Part of a small language model's weights.
Size: 12 layers, width 384, 6 heads of 64, MLP 1920 ReLU, vocabulary 2306, 26M parameters.
Architecture: biases, tied embeddings, capped logits.
Training: 470M tokens, 7177 steps.
MLP neurons of a small language model. Each row is named by its layer, matrix (up: input weights) and neuron, and shows model dimensions 48-143. Each number is 128 + 32 x the weight over its row's rms, rounded and kept within 0 to 255.
After each neuron's rows, "fires on" lists the tokens most often at its 100 highest values on Wikipedia text that the model never trained on.

L3.up550 [114 136 129 163 110 149  97 130 167 180 109  98 123  89 134  77 165  67 118 109 132 152 136 193  92 168  85 167 112 137 202 131 128 113 120 174 122 129  85 104 156 129 111  86  96 162 168 136 119 148  71 116 124 137 124 113 164  72  87 185 137 136  67  87  92 164 201 127 142 193 123  79 142 168 125 129 106 125 100 148 116  80  93 128 158  90 101  96 120 162 149 111 103 148 122 118]
fires on: "et", "w", "er", "en", "ub", "m"

L3.up1860 [125 127 128 122 144 116 143  73 129 180 138 121 107 118 137 163 137 136 124 127 147 121  71 148 176 195 146 142 113 141 188  70  98  45 168  95 114  97 164 149  72 125 177 100 158 163  90 131 152 101 118 115 185 187 103 109 129  85 108 111  59 151 139 118 178 143 166 156 119 168  55 135 121 141 133 114 137 155 143 134 126 105 135 132 115 155 108  86 171  69 101 125 174 155 126 157]
fires on: "ary", "al", "h", "et", "ain"

L3.up1397 [137 162 140 176 100  96 122 102 144 130  84 179 115 138 126 112 170 162 104 116 146 125 134 156  80 160 140 146 147 145 117  86 124 176 117 163 168  61  91 149  83 136 147 135 151 127 110 140 145 126 166 112 188 119 147 116 139 177 160 124  61 147 125  99  69 148 167 104 179 123  64 110 130 117 129 127  47 167  87 181 116 148  92 121 120 137 148 188 134 124 100  97 110  86 189 177]
fires on: "ach", "A", "es", "he", "ow", "D"

L3.up223 [128 169 136 139 103 129 115 128 137 152 103  88 155 122  89 110 144  98 126 166 134 146 154 130 133 112 117 156 126 178 144 130  76  86 155  80 142 176 137 151 139  51 154 137  94 183 167 147 112 128 136  92  41 105 128  87 157 130 143  99 144  97 188 142 175 166 139 101 138 166 122 176 147  94  87 107 152 148 168 186 165 156  69  47 120 138 128 131 141 130 110 135 144  72 124 120]
fires on: "g", "ak", "ap", "ach", "p", "ver"

L8.up442 [143 165 114 110  91 135  76 178 150 159 127  89 201 104  75  90 195 192  89 155 163 120 118 164 108 173 100 137 103 135 137 175 134 170 139 103 160 125 217 159 103  76  76 132 160 182  80 170 199 118 125  77 120 178 186 178 100 129 108 198 207 136  27 138  79 183 104 120 148 143 151 173 159 133 147 149 144 156 162 126 153 145 134 148  92 120 113 119 145 168 134 224 118 140  97 137]
fires on: " C", " B", " P", " S", " Ch"

L8.up1251 [144 195 101 136  70  70 102  80 153 147 132 104 122  66 160 128 107 123 120 149 115 150 122 128 162 117 151 168 107 117 136 130 112  95 199 158 112 131 111  69 128 138 115 149 126 184  54 190 141 172  90 120 112 142 129 156 163 130 169 166  99  86 152 184  82 128 127 107 113 107  63 113 127 132 138  55 117  82  96  71  89 139 127 114  87 127 126 117 127 122 188 121 115 122 126 127]
fires on: " dr", " g", " act", " produc", "r", "ast"

L8.up1013 [ 79 150  97 140  66 149  55 133 173 149  81 135 158  92 135 109 130 124 129  96 141 117 124 134 142  89  70 134 124 131 190 149  89 105 149  88 112 155 134 122 149 136 144 108 179 156 114 148 178 163 118 113 191 154  95 127 125 147 122 140 136 163 134  73 155 114 128 151 189 194 127 143 104 150 110  81 136 160 148 200  86 128 146  75 116 105 145 122  86 139 159 157 177 132 125 225]
fires on: " V", " a", " A", "u", " W", "V"

L3.up1581 [157  80  95  99 193 137 143 139 115 119 103 182 144 168  99 141 134  97 145 194 168 141 128 131 145 158 184  94  87 105  61  83 120 159 128 117 108 149 167  84  84  89 120 110  46 165 161  87 105 148  73 161 148 152 146 139  67 136 111 112 170 135 137 207 112 116 104 111  84 145 226 176 132  97 130 102 157 133 154  88 107 160 131  68  53 119 164 138 103  84 129 151 122 143 104 123]
fires on: " Ar", " ar", " inter", " inv", "enc", "ter"

L3.up1647 [114 132  81 112  95 123 117 153  87 154 120 158 163 104 134 134 155 131 109 182 140 127  90 130 117 149 106 130 136 154 123 178 134  58 192 147 140  84 113  80 158 165  92 135  69 140 130 162 133 149  90 122  91 115 105 132 201  86 160 108 141  46 138 158 133 119  75 149 111  97  78  94  73 108 144  97 141 151 165 146 144 125 186 130  64 133 149 153 119  97 142  61 123 151  95 116]
fires on: "i", "e", "re", "ite", "v", "a"

L8.up88 [ 89 123 171  91 128  59  79 131 108 141 168 172 202 150 108 158 107 148 164 108 124 140 104  87 115 117 107 141 136 148 114 151 122  85 178 124  93 105 141  58 183 160 174 143  97 154 114 170 163 148 105 100  93 107 136 160 131 134 135 101 157  95 117 131 124 184 145 148 145 112 164 101 148 117 128  66 175 147 153 128 135  83 150 151 188 174 135 140 116 130 120 138 105 106 144 119]
fires on: " B", "e", " R", "a"

L3.up1160 [116  99 126 129 100 158 164  78 183 137 123 163 128  90  82  64 163  87 105 139 111 129 165 136  71 143  99 138  68  97 159  95  87 146 139 149 130  92 104 147 127 179 107 123 152 104 162 122 101 163  96 128  97 115 135 136 160  80 102 119 135 128 126 135 147 162 105 132 146 155  81 120  93 149 113 133 158 148 124 150  86 181 131  74 134 117 174  98 142 153 116 123  87 142 110 112]
fires on: "en", "ome", "w", "om", "y"

L8.up604 [158  84 165 135 100 124 137 136 132  91 189 123 104 182 136 153 135 130 141 150 137 112 113 158 124 137 129 113 169 122 166 102 114  98 133 106 121 111 127  95 198 162 113 127 135 157 138  96 168  51  91 151 114 167  46 172 181 139 144  96 114 152 100 173 134 107 112 164 178 103 122 114  82 184 184 138 124 168  71  86 136 120 150 136 131 135 161 130  92 101  95 156 105 137  71 157]
fires on: " p", " c", "p", " P"

L5.up405 [128 124  67  63 179 141 117 146 113  92 132 100 107  49 187 153 171 159 138 100  86 121  94 152  80 186 190 135 126 141 149 120 134 148 179 158 192 182 163 169 145 147 100 117 115 120  93  82  48  58 123  84 117  77 154 147 171 133 114 141 133 141 149  65 110 110 116 110  84 113 109 145  96 170 132 109  92 118 121 116 137  68 195 176 144 163 127  98 183 126 134 136 121  79 136 157]
fires on: " of", " the", "ly", "h", " that", "er"

L5.up1908 [124 122 119 117 153 176 157  84  98 131 140 154 156 109 105 126 140 150 111 160 112 130  81 170 134  83 143 150 109 156 134 133 149 102 145  77  98 101 147 125 146 163 174 119 104 147 136  64  81 147 162  57 129 168 133  83 151 121 139 144  90 146 159 146 177 173 115 174 104 152 104 145 111 188 118  25 150 145  80 130  86 170 135 114 177 135 139  92  92  51  76 141 138 151  82 178]
fires on: "al", "ly", "ary", "ter", " to"

L8.up655 [201  96  80  71 128  97 184 118 137  89  89 168  74 106 149 135 162 192  66 134 110 102  99 124  77  73 100 128 129 205 162  82 121 111  85 100  88 128 126 159 122  92 177 152 156 137 154 142  94 164 144 159 134 122  85 185 180 168 120 106 138 106 172 123  97 127  97  67 130 117 103 132 109 108 173 104 124  85 124 133 126 124 248 132  42  75 121 123 138  71 143 108  72 107 151 151]
fires on: " sh", " the", ",", " The", " her", " Sh"

L8.up1856 [140 143 161 164 103 108  91 118 108  35 142 118 155 184 191 131 167 154 173 158 132  72 133 104 128  66 141 133 136  87 135  79  82 181 117 119 130 188  98 125 147 156  51 107 149 191 166 124 103 145  99  81 154 166 101 102 158 167 153  79  82 169 126 135 119  97  92  72 129 155 102  98 124 132 150 102 129 123 130 171 191 156 143  80  69  96 127 152 159  96  84 161 115 137 142 159]
fires on: " d", "s", " also", " was"

L3.up924 [174 137  92 100  94  89 145 142 128 109 132  56  63 131 143 123 116  72 142 137 122 139 139  72  64 117 166 100  79 142  90 106 158 151 148 136 124 114 127 165 134 121 122 122 120 134  81 168  92 115 104 154  93 124 133 108 158 139 138  85  90 107 112 136 117 124  94 128  99  97 157 172 124 138 116 133 115 141 111 150 181 116  86  98 165 141 138  45 175 131  96 131 186 163 125 102]
fires on: "very", "ar", " in", " m", "an", "otes"

L8.up135 [162 146 116  98 119 195 104 171 151 116 187 132 120 170 149 120 121 160 113 136 188 132 139 157 116 172 135 114 144  96 124 132 127 195 149 182 196 152 141 172 124 136 120 133 126 121 112 125 113 158 154 123 161 116  55  91 127 123  87 117 125  88 191 130 118 126 184 143 130 114 117 146 111 111 131 100 122 179 142 132 150 166 162 149 137 111 134 125 146 168  80 155 143 170 159  97]
fires on: "\n", "8", "0"

L8.up397 [185 102  94 113 143 159 134 127 111 161 154 148 171 154 125 102 123 133 169  56 175 199 191 130 143 142 131 100 139 106 166  63  64 116 121 217 138 159 134 140 122 172 161 153 102 147 139 130 142 138  74 136 137 135 102  61  59 144 109 170 171  72 170 189 130  88 167 102 153 111 121 158  72 137 145 123 142  99 165 119 127 109  57 158 121  97 134 147 140 115 162 160  81 159 148 150]
fires on: "\n", " W", " e", "/", " \""

L5.up1907 [164 189 123 116 217 110 122 122 137 120 118 122 129 139  87 144 137 116 168 172 162 113 156 166  87  79 128 172 119 118 142  97 138 158 117 171 131 207  97 121  82  71 148 154 136  95 136 118 124 171 211 131  88 163 109 152 133 143 159  37 119 119 180  75  93 126 153 156 137 141 116 128 137 113 127 125 103  94 154 150 193 148  99 193 160  98 124 138 153 113 119  46 145 154  59 129]
fires on: " was", "oc", "==C", " acc", "est", " and"

L3.up250 [ 60 143 107 127 102  91 132  41 155  93 115 155 118 169 117 166 130 101  93 148 138 143 179 188 124 167 161 175 167 157 135  68 173 148 128  60 162 114  61 119  62 138 118 172 157 159 108 153  77  99 136 129  67  96 158  93  99 136 116 172 131  62 103 151  37 104 130  97  95 102 145  91 106 142 158  95 145 121 121 179 154 132 147  88 157 201 100 101 146 140 100 176 122 130 158 125]
fires on: "el", "ul", "ol", "al", "ur", " bel"

L3.up67 [122 121  45 132 121 163 181 144 157 159 128  82 139  76  91 145  81 104 139 152  98  98 123 126 114 145 126  90 223 153 102 119 147  75 142 148  93 120 108 142 127 115  88 114 154 153  83 118 112 137  74 113 121  92  99 149 161  85  97 139 105 160  89 135 107 147 131 117 156 116 167 118 135 136 122 138 164 122 165 131 134 158 114  81  89 114 138 117  72 118 145 143 154 110 112 181]
fires on: "ate", "e", "es", "ra", "ic", "ist"

L5.up1736 [166 119 134 116 102  80 130 189  89 101 174 107 164 130 142 140 125  25 178 110 155 123 136 115 127 115 130 138 108 144 199 126 117  57 113 117 127 101 137 113 124 172 140 117 139 102 178 102 193  85 128 130 164 135  98 121 164 160 116 159 166 160 119 163 127 176 203 118 111  96 179 159 131  76 162 126 130 103 105 228  86 138 161 126  85  93 114 102 189  95 161  96 123 183 109  88]
fires on: "\n", "=="

L3.up408 [114  52 134 117 185 187 130 134 142 123 112 133  65 171 127 155 119 134 188 120  99 147 153 139 124 198  93  79 148 127 140 120  72 173 149  87 144 115 142  87 162  93 122 129 120 171 115 173 168 116 139 125 188 130 168 123 158 166 141 126 141 147 212 118  93 130 149 116 183 107 114 133 167 159 113 151 165  76 100 135 163 103 105 102 136 180 123 140 142 122 178 106  64 132 103 142]
fires on: " |", "per", " is", "|", " of", " are"

L3.up952 [157 134 117 138 179 105 121 175 175 118 177 123 158 142 118 141 153 114 110 121 131  73 104 184 132 182 122  48 158 145 152 132 200 104 148  98  72 119 201 116 110 111  97 134 118  83 130 175 175 115 111  86 105 134 171 126 141 137 155 134 134 151 171 113  87 144 154 108 168 128  94 119 135  83  96 165  46 132  68 196 176 153 116  83 107 171 124 116 160  94  83 132  93 123 121 192]
fires on: "ing", "ib", "ab", "uring", "able", "en"

L8.up1219 [177 137 122 129  51 163  90 100 205 156 145 118  77 158  82 132 128 128 111 133 124 191  72 149 113 116 119  67 138  95 126 125 111 166 110 156 109  51  91 140 100 187  85  65 126 100 105  80 120 116 119 143  92 128 155  99 116 126 166 100 183 150 117  72 209 156 137 135 180 162 111 184 137 130 136 112 110 134 118 158 117  74 175 119 166 162 182 112 136 123 158 174 105  76 141 126]
fires on: " and", "w", " the", "ing,", ";"

L3.up1451 [132 127 154 127 134 126 158 110 126 158 134  24  96 111  84 126  55 151  98 158  95  91 110 144 122 100 128 124 111 128 163 170 188 137 137 134  67 121 174 121 126 143 161 136  88 114 105  80 102  97 179 130 156 122 113 147 155 170 124 157  89 127 145  87 157 133 156  88 188 122  81 111 116 108 137  75 166 126 138 123  73 126 126 155 124  94 123 125 111 126 165 148 139 107 144 151]
fires on: "al", "ical", "m", "w", "ad", "ly"

L3.up829 [138 120 116  82 151 140 150 142  66  83 109 126 182 125 101 133  62 139 151  89 131 105 156 156 110 177 165 120 132 172 153 132 136 171 172 130  90 121 183 151 118  41  97 112 133 137  91 149  95  81 154 107 160 115 137 167 150 103  53  84  88 109 118 150  89  91 121 124 104 144 152 130 103 130 117  55 107 166 135 167 141 121 163 139 134 121 129 124 165 185  86 117 195 103 129 105]
fires on: "ric", "ical", "at", "ig", "ot", "oot"

L8.up1526 [169 176 154  74 137 170 132 139  93  96 181 143 138 155  75 123 117 137  88 186 120 112 107 140  97  84 116 117 118 131  93  89 193 168 113 131 136  95 107  91  65 163 142  65 167 138 136 122 175 149 120 193 129 110 117 125 149 148 145  82 130 151 126 130 181  59 163 132 147 139 136 144 128 127 169 111 133 144 127 142 151 104 135  97  83 148 147 105 149 125 118  75  87  95 140  46]
fires on: " from", " the", " le", "w", "ar"

L5.up1703 [167  44 164  75 162  77 103 107  62  35 115 151 109  94 130 104 135 122 137 148 180  94 121 140  82 220 112  41  93 106 149 135 151 129 143 105 154 119 144 114 152 118 108 157 126  73  79 120 128 110 149 173 172  96 121 115  78 129  53 137 115 140 106 120 162 154  97 122 130 106  92 110 110 176 155 122 164 156 165  88 121 131 143  79 142 132 167 102 143 128 120 150  85 126 161  99]
fires on: " L", "ar", "al", "b", " y"

L3.up266 [138 173 125  90  77 158 166 105 163 165 179 136 108 149 134 127  97 120 131 154 141  80 143 141 117 148 103 121  80  97  99 154 102 103 149 159 162 135 136 130 209 133 112 116 116 147 114 116 175 131 144 200 157  96 102  94 172 102 116 173  97 156 107 186 106 108 133 100 124  99 140 110  92  97 125 131 119 152 125  85  54 117 195 104 120 123  94 119 142 123 116 158 211 190 145 125]
fires on: "5", "8", "9", "00", "w", "4"

L8.up1102 [170 157 130 134 193 124  70 104 142 123 152  85 111  79 106 169 141 125 141 114  87  83 133 151  77  76 150 104 160 179  90 146 146 135 158 189 199 136 125 118 179 146 142  80 112 123  98  78 109 111 118 138 119 105 192 125  74 131 103 146 127 118 133 123 125 130 131  94  65 127 147  96 112  98  53 152 105  84 225 162 147 155 165 121 163 125 150 124  87 166 129  98 151  93 162 110]
fires on: "ed", " used", " known", " role", " up", "ated"

L8.up1707 [156 136  98 100 122 182 122 138 140 168 134 115 114  67 123 194 103 155 131 127  87 169 120 150 130 107 104  99  95 129 191 181 140 108 123 115  61 155 167 187 113 105 111  99 159 135 112 112 142 207 136 123 164 106 108 149 104 131 142 132 182 115 151 134  52 150 144 139 152  59  78  98  68 132  66 151 128 146 146 128  85 144 156 142 133 124 182  97 142 139 119 144 131 108 123 180]
fires on: " g", " G", " cont", "oc", "ast", "at"

L8.up1002 [157 148 162 150 129 148  35  51 111 142 193  99 103 125 126 132 141 184 139 127 157 182 127 126  83 138 193 165 105  82  64 137 113  89  96 147 125 160 123 133 117 128  35 134  92 102  95 119 122  96 115 104  77  80 102 132 186 122  63 113  90 146 109 189  71 126 165 118 165  91 188 166  18 105 125 123  98  63 144 117 150 132 105 119 111 143  88 102 106 104 172 114 111  84  84 148]
fires on: " the", " European", "ian", " US", " |"

L8.up706 [121 105  91 154 144 156 147 140 177 166 152  68  98 193 155 138 178  86 110  51 128 138 132  82 139 117 122 153 151 105 222 127  98 103 128  79  83 128 148  93 102 152 113 166 143 107 167 125 138 138  63 109 151  74  92 128  99 123 152 145 132  60 146 136 143 116 140 167 144 153 126 140 187 103 126 137 200 152 154 158  97 142  92 111 174  86 115 145 132 152 112 126 140  94 130 155]
fires on: " for", "or", "er", " For", "for", "ol"

L5.up1359 [ 66 127 129 190 134 107 127  92  95  88 167 102 135 119 157 124 137 157 150 148 161 139 121 134  76 152  88 154  59 114 176 139 150 118 116  77 111 100 168 135 161 121 136 106  93 111 118 133 102 186 109 105 120 107 167 111 179 127 125 145 143 103 105 103 128 181 142 134 174  84 113 154 148 122 144 125  33 129 133 160 114 152 105  85 144 128 114  93 190 218  97  92 106 173  99 116]
fires on: "s", "eb", "ing", "sp", "st", "ab"

L8.up956 [ 94  33 151 103 141 163 134 105  91 140 188 188 120  55 154 132 166 101  87 215 110 167 180 167 109 112 144 153 140 125 110 120 138 102  82 121 123 135  46  99 129 158  67 104 151 182 117 221  72 121 127 166 102 134  78 134 138  94 101 159  67 142  92 163 114 143 131 152 125 106 127 142  59 108 193 131 148 112 147 119 147 113 117  64 111 120 144 152 143 102 106 121 125 159 109  80]
fires on: "h", " the", "al", "i", "at", " |"

L3.up183 [180 156 175 115  78 174  88 154 188 113 129 139  88 152 130 157 149 129 101 117 126 144 149 145 108 177 117 106 106 102 108 107 159 145 174 162 131 122 170 161 156 209  78 182 165 141 116 111 137 146  98 112 119 122  88  63  79 148 172 137 214 101 155 205 140  99 155 151 164 121 171 184 102 142  84 189 104 147 136 132 133 129  92 131 103 155 117 119 134 141 127 160 151 138 134 186]
fires on: ":", " •", "\n", " or"

L3.up1247 [ 68 112 157 124 114  88 122 179 100 116  81 141 126 160 121 117 151 180 137 207 173 181 142 104  91 106 181 143 146 118 114  68 152 130 134 103 124 123 136 136  87 164  77 129 125 110  85  34 104 145 128 123 105 100 103 121 145 145  91 168 128 107 108 144 162  81 138  86 117 150 190 134 109 135 101 129 138 137 149 129  72 104 145 102 189 179 127 127  61 159 141 162 136 145 185 135]
fires on: "ord", "un", "ul", "al", "ol", "ual"

L3.up1251 [127 190 177 142 123 181 154 162  88 145 122 120 114 161  73 126 148 143 119  65 112 115 119  83 102 206 165  96 133  61 151 150 150  88 116 119 101 106  87 164 164 130  94 148 156 150 127  90 110 200 140 160 153 116 177  88 153 137 126 122 134 141 156 141 146  52  87 191  99  50  88 173  96  53 134 134 140 150 112 171 103 133 135 112 125 162 133 126 116 110 110 144  84 111  91 143]
fires on: " em", " rem", " ab", " histor", " dem"

L5.up1124 [144 123 101 119 136 120 149  98 108 157 200 107 120 117 179 128 126 118 119 150 110  97 117 104  92 128 118 121 153 213 131 168 134  99  75  91 172 111 101 147 124 144 165 130  81  80 112 174 125 144 134 148 121  74 107  84 154 191 112 113 123  95 117 192 132  97 142 153 200 154 126 168 117 123 139  94 182  85  87 147 111  68 145 147 146 120 161  89  87 126 133  60  95 175 135  96]
fires on: " Le", " ne", " sing", " Te", " Colle", "ir"

L3.up1126 [127 128 150 133 149 184 110 144 112  95 129 112 152 150 104 187 189 138 150 128 118 157 145  94 131 117 101 149 117 138  98 167 140 121 109 121 103 121 128 138 111 119 108 159  82 156  80 175 119 124 162 122 136  98  66 121 136 156 170  91 173 139 166 129 105 122 140  71 180 167 161 141 138  85  83 140 153  90 182 111 136 139 136 125 163 140 147  90  95 153 185 108 152  53 148 113]
fires on: "p", " Mal", "ord"

L3.up131 [ 88 117  69 137 134 238 156 189 129 117 101 156  60 140 105 166 175 103 123 142  93 133 158 117 103 134 169  48 158 147 104 115 134 121  90 138 134 128 132 137 129 151 117 112 163 138 112  83 141 126 112 134 100 118 182 103 100 148 125 153 105 141 156 111 124 167 128 151 178 119  64 140 138 132 133 147 160 169 158 152 171 114  86 123 144 124 150 133 132 123 140 136 112 126 147 146]
fires on: " de", " De", "es", "e", "de", "oy"

L5.up706 [114 121 110 120 146 154 146 149 161 105 138 216 204  64  95 148 138 126  79 146 146 127  95 155  53 113 171 105 124  90 120  92 100 123 169 161 122 164 174 168 112  99 144 101 127 118 111  95 141 117  83 138 177 146  85 140 116  69 179 168 129 151 142 124 133 137 199  97  72 166 137 132  88  95 164 135  99 126 121 109 106 121 113 163 111 111  64 134  80 149 124 143 177 100 109 105]
fires on: "==", " ==", "==="

L8.up179 [ 98 170 136 162 170 104 100 125 128 156 145  96 122 140 141 126 191  93 171 130 128  95 165  59 156  96 135 120  97 132 170 104 176 166 130 117  90 162  98 108 145 131 165 147 106 148 137 127 117 164 142 108 173 106 115 107 157  96 134 123 120  98 166 116  98  66 125 129 155 154 127  91 100 147  96 151 193 141 187 163 112 116 140  33 144  97 164 124  66 148 114 129 121 104  87 121]
fires on: " a", "-", "if", "i", "id", "u"

L8.up884 [200 102 155 138 161 117 108 116  53 133 135  83  88 110 138 146 122  82  96 120 145 133 139 117 145 149 159 111 121  97 144 127  99 117 149 106 100  82 154 121 102  85  92 127  90 189 148 180 174 110 112 161 112 134  69 123  91 112 148 125 157 142 147 140 152 158 173 152 154 104 118 214 208 185 131 100 145 109 167 141 146 175  62 102 155 117 140 134 179 101 106 159 157 118 128 156]
fires on: "er", " to", " by", "i", "op", "or"

L5.up807 [177 133 122  92 167 119 109 134 126 109 116 103 149 159 170 128  75 171 114 198  94 106 144  33 122 142 140 134  83  79 191 187  87 165 115 130 166 106 184 137 198 173  81 127 121 123  79 136 104 166 114 130 174  84 134 137  67 151  99 118 122 113 167 152 158  99 171 138 144 123 150 136 155 152 161 106  87 175 174  94 119 139 141 132 117 106 107 187 139 136 195 158 135 136 112  77]
fires on: "\n", " in", ",", " to"

L3.up655 [105  37 101  99 128 161 131 185 103 120 112 120 101 133 119 166 175 131 209 114 101 141 147  99 138 143 125 132 132 103 127  97 124 171 122 107 174 155 158 120  79 145 140 133 208 138  76 117  96 115 200 153 129  92 137 113 150 129 139 161 128 116 174 181 102 103 148  87  74 171 112 138 163 109 129 140 100 167  93  92 154 159 138  92 125 159 158 100 199 130 115 119 140 122 166  84]
fires on: " of", "ose", " Year"

L8.up536 [125 102  72  53 135 115 155  90 151 104 126 146 128 153 134 137  71 138 129 119 142  69 139 140  79 162 128 161 127  86 130  65 103 126 157 100 116 132 105 132 148 100 163 210 136 109 112 126  68 195 161 100 201 158 136 145 118 166 100 149 161 118 103 106 179 119 103  85  95 129  87 141 155 130 116 159 170 149 139  91 106 132 218 128  65 157 139 148  87 130 106 131  94 100 135 123]
fires on: " ad", " she", " sh", " Ad", " Sh"

L3.up1114 [121 114 124 154  83 142 153 127 132 188 127 174 125 146 107 175 118 184 146  66 170 131  99 121 130 156  60 112 109 134  93 151  85 143  94 112 130 147 141 124 110 169  85 202 156 156 156 170 111 145 187 126 152 167 111 128 159 109 102 121  67 141 123  94 196  86 113 110 128  99 135 200 139 121 183  90 155 130  86 115 106  96 183 124 174 158 136 171 121 121 177  57 123 144  92 152]
fires on: "ant", "en", "art", "ct", "ed", "ic"

L8.up116 [138 156 125  70  85 127  72  80 126 181 141 173 191 177 112 141 120 127 109  56 134 168 180 130 137 119  78 109 149 162 135 161 121 174  57 147 220 155 212 150 160 106 133 114 123 116  58 150 127 117  77 103  96 148 172 166 170 151 127 142 157 122 154 142 108 108 105 126 187 117 130 145 132 120 170 119 121  96 112 136 156  99 157  97 127  75  88 107 148 106  85 101 131 111 107 146]
fires on: " A", " B", " Ch", " H", " C", " M"

L3.up888 [109  98 128 122  74 191 126 157 139 116 116 100 104 126 116  95 167 166 138 132 111 135 127 184 136 109 151 111 132 165  75 140 104 133 133 120 114 106 122 133 176 102 166 119 150 139 126 179 149 157 135  96 102 136 114 127 113 147 154  83 133 147 165 166  67 112  75 171 126 120 144 178 127 133 126 146 192 145 153 118 136 126 109 121  95 155 101 109 135 104 145 132 187 120 128 102]
fires on: "in", "p", "ix", "or", "us", "ount"

L8.up101 [103 123  37 107 114 131 140 124 118  86 141 142  86 177 136  81  94 106  96 146 125 133 143 105 127  79 180 101  98 149  91 129 127 133 136 123 123  81 144 219  93 127  78 160 132 187 178 142 171 122 111  79 179 118 146 127 174 128 123 131 143 144 109 169 149 162 117 110 186 157 196 133 105 114 143 102 138 164 124 116 144  77 118 100 134 205 178 136 117 149 101 145 162 118 125 131]
fires on: " m", " is", " in", " be", " en"

L3.up646 [100  66 119 130 132 162 126 102 142 120 140  91 133 142  95 149 167 135 110  65 127  83  94 130 188 117 117 118 113  69  93 105 157 103 131 123 100 142 103 135 119 101 134 122 125 155 166 149 169  85 154 127 140 113 118 151 131 111 164 146 102  84 141  92 160 104  91 105 161 165 130 145 155 117  66 122 146 151 101 162 135 200 169  88 175 148 114 148 148  83 141  91 155 101 121 161]
fires on: " a", " \"", " most", "very", " the"

L5.up1670 [141 165 133 115 152  80 138 120 165  77 133 118 147 157 128 132 113  64 179  79 150 141 105 154 121 121 116 132 126 133 130  92  85  55 159 148 105  75 148  86 140 107 163 130 102 151 148 103 100 139 114 115  88 119 100 129 122 102 148 109 160 161 111 157 157 107  58 117 177 158 148 101 105 133 119 101 129 189 141  89 132 108 214  86  81 127 103 154 184  90 115 171 172 173 108 195]
fires on: " c", "i", "ant", "p", "ic"

L5.up1077 [101 121  89 129 151 149 115 126  82 106  88  91 115 153 116 209 162 154 150  75  74 122 125 116 128  55 102 129 139 127 151 146 112 138  66 106 123 176 118 133 132 119 100 143 158 107 117 160 129  96 174 141 122 134  92 155 152 107 126 111 121  92 152 140 102  97 128 133 105 104  99 158  51 145 132  84 100 147 119 156 127 126 103 148  70 159  99 134 124 201 155 136 127 111  64 127]
fires on: ".", "oard", " and", "ank", "ory", "k"

L5.up1154 [137  53 114 105 128 119 100 165  97 125 101 169  95 144 139 145 124 208 174 110 139 124  80  89 128 105 141 179 126 131 177 149  80 125 138 153  96 155 146 157 146 117 126  98 101 147 115 120 125 174 178 125 126 104 124  92 113 102 168 165  86 193 122  63  81 119 113  97 126 107 121  95 161  93  85 129  94 185 136 170 148 100 152 117 218 194 142  88 142 113 142 121 102  76 107 166]
fires on: "at", "th", "reat", "ast"

L5.up890 [154  45 100 127 159  86 120 196 167 205 182 152 204  46  93  66 134 138 143 162 163  65 214 133  84 120 104 151 135 132  91 149 129  91 135 125 134 122 171 118 142 178 123 111 122 139 164  94 128 165 154 149 132 164  61 159 152 127 142 169 123  86 136 204 110 127 151 100  86 149 128 172 138  79 130 115 164 134 100 126 122 111 119 130  98  91 118 157  99  63 139 119  75 108  95  95]
fires on: "\n", "==", " such", " ==", "|"

L5.up1358 [ 89 103 135 168 101 141 147 167 139 150 198 114 127  93 149  88  84 139 147 156  94  76 112 121 171  96 162 140  96 108 142 113 111 133 136 110 130 119 163  80 117 173 150  86 162 159 117 141 115  92 155  86 186 120 106 100 113 142 152 182 128 100  92  69 107 120  55 121  85 120 165 111 141 156  77 108 149 156  78 154 113 154 167 166 183 170  97 121 143 134 114  98 134 140 116 136]
fires on: "hen", " f", " a", " three", "en", " most"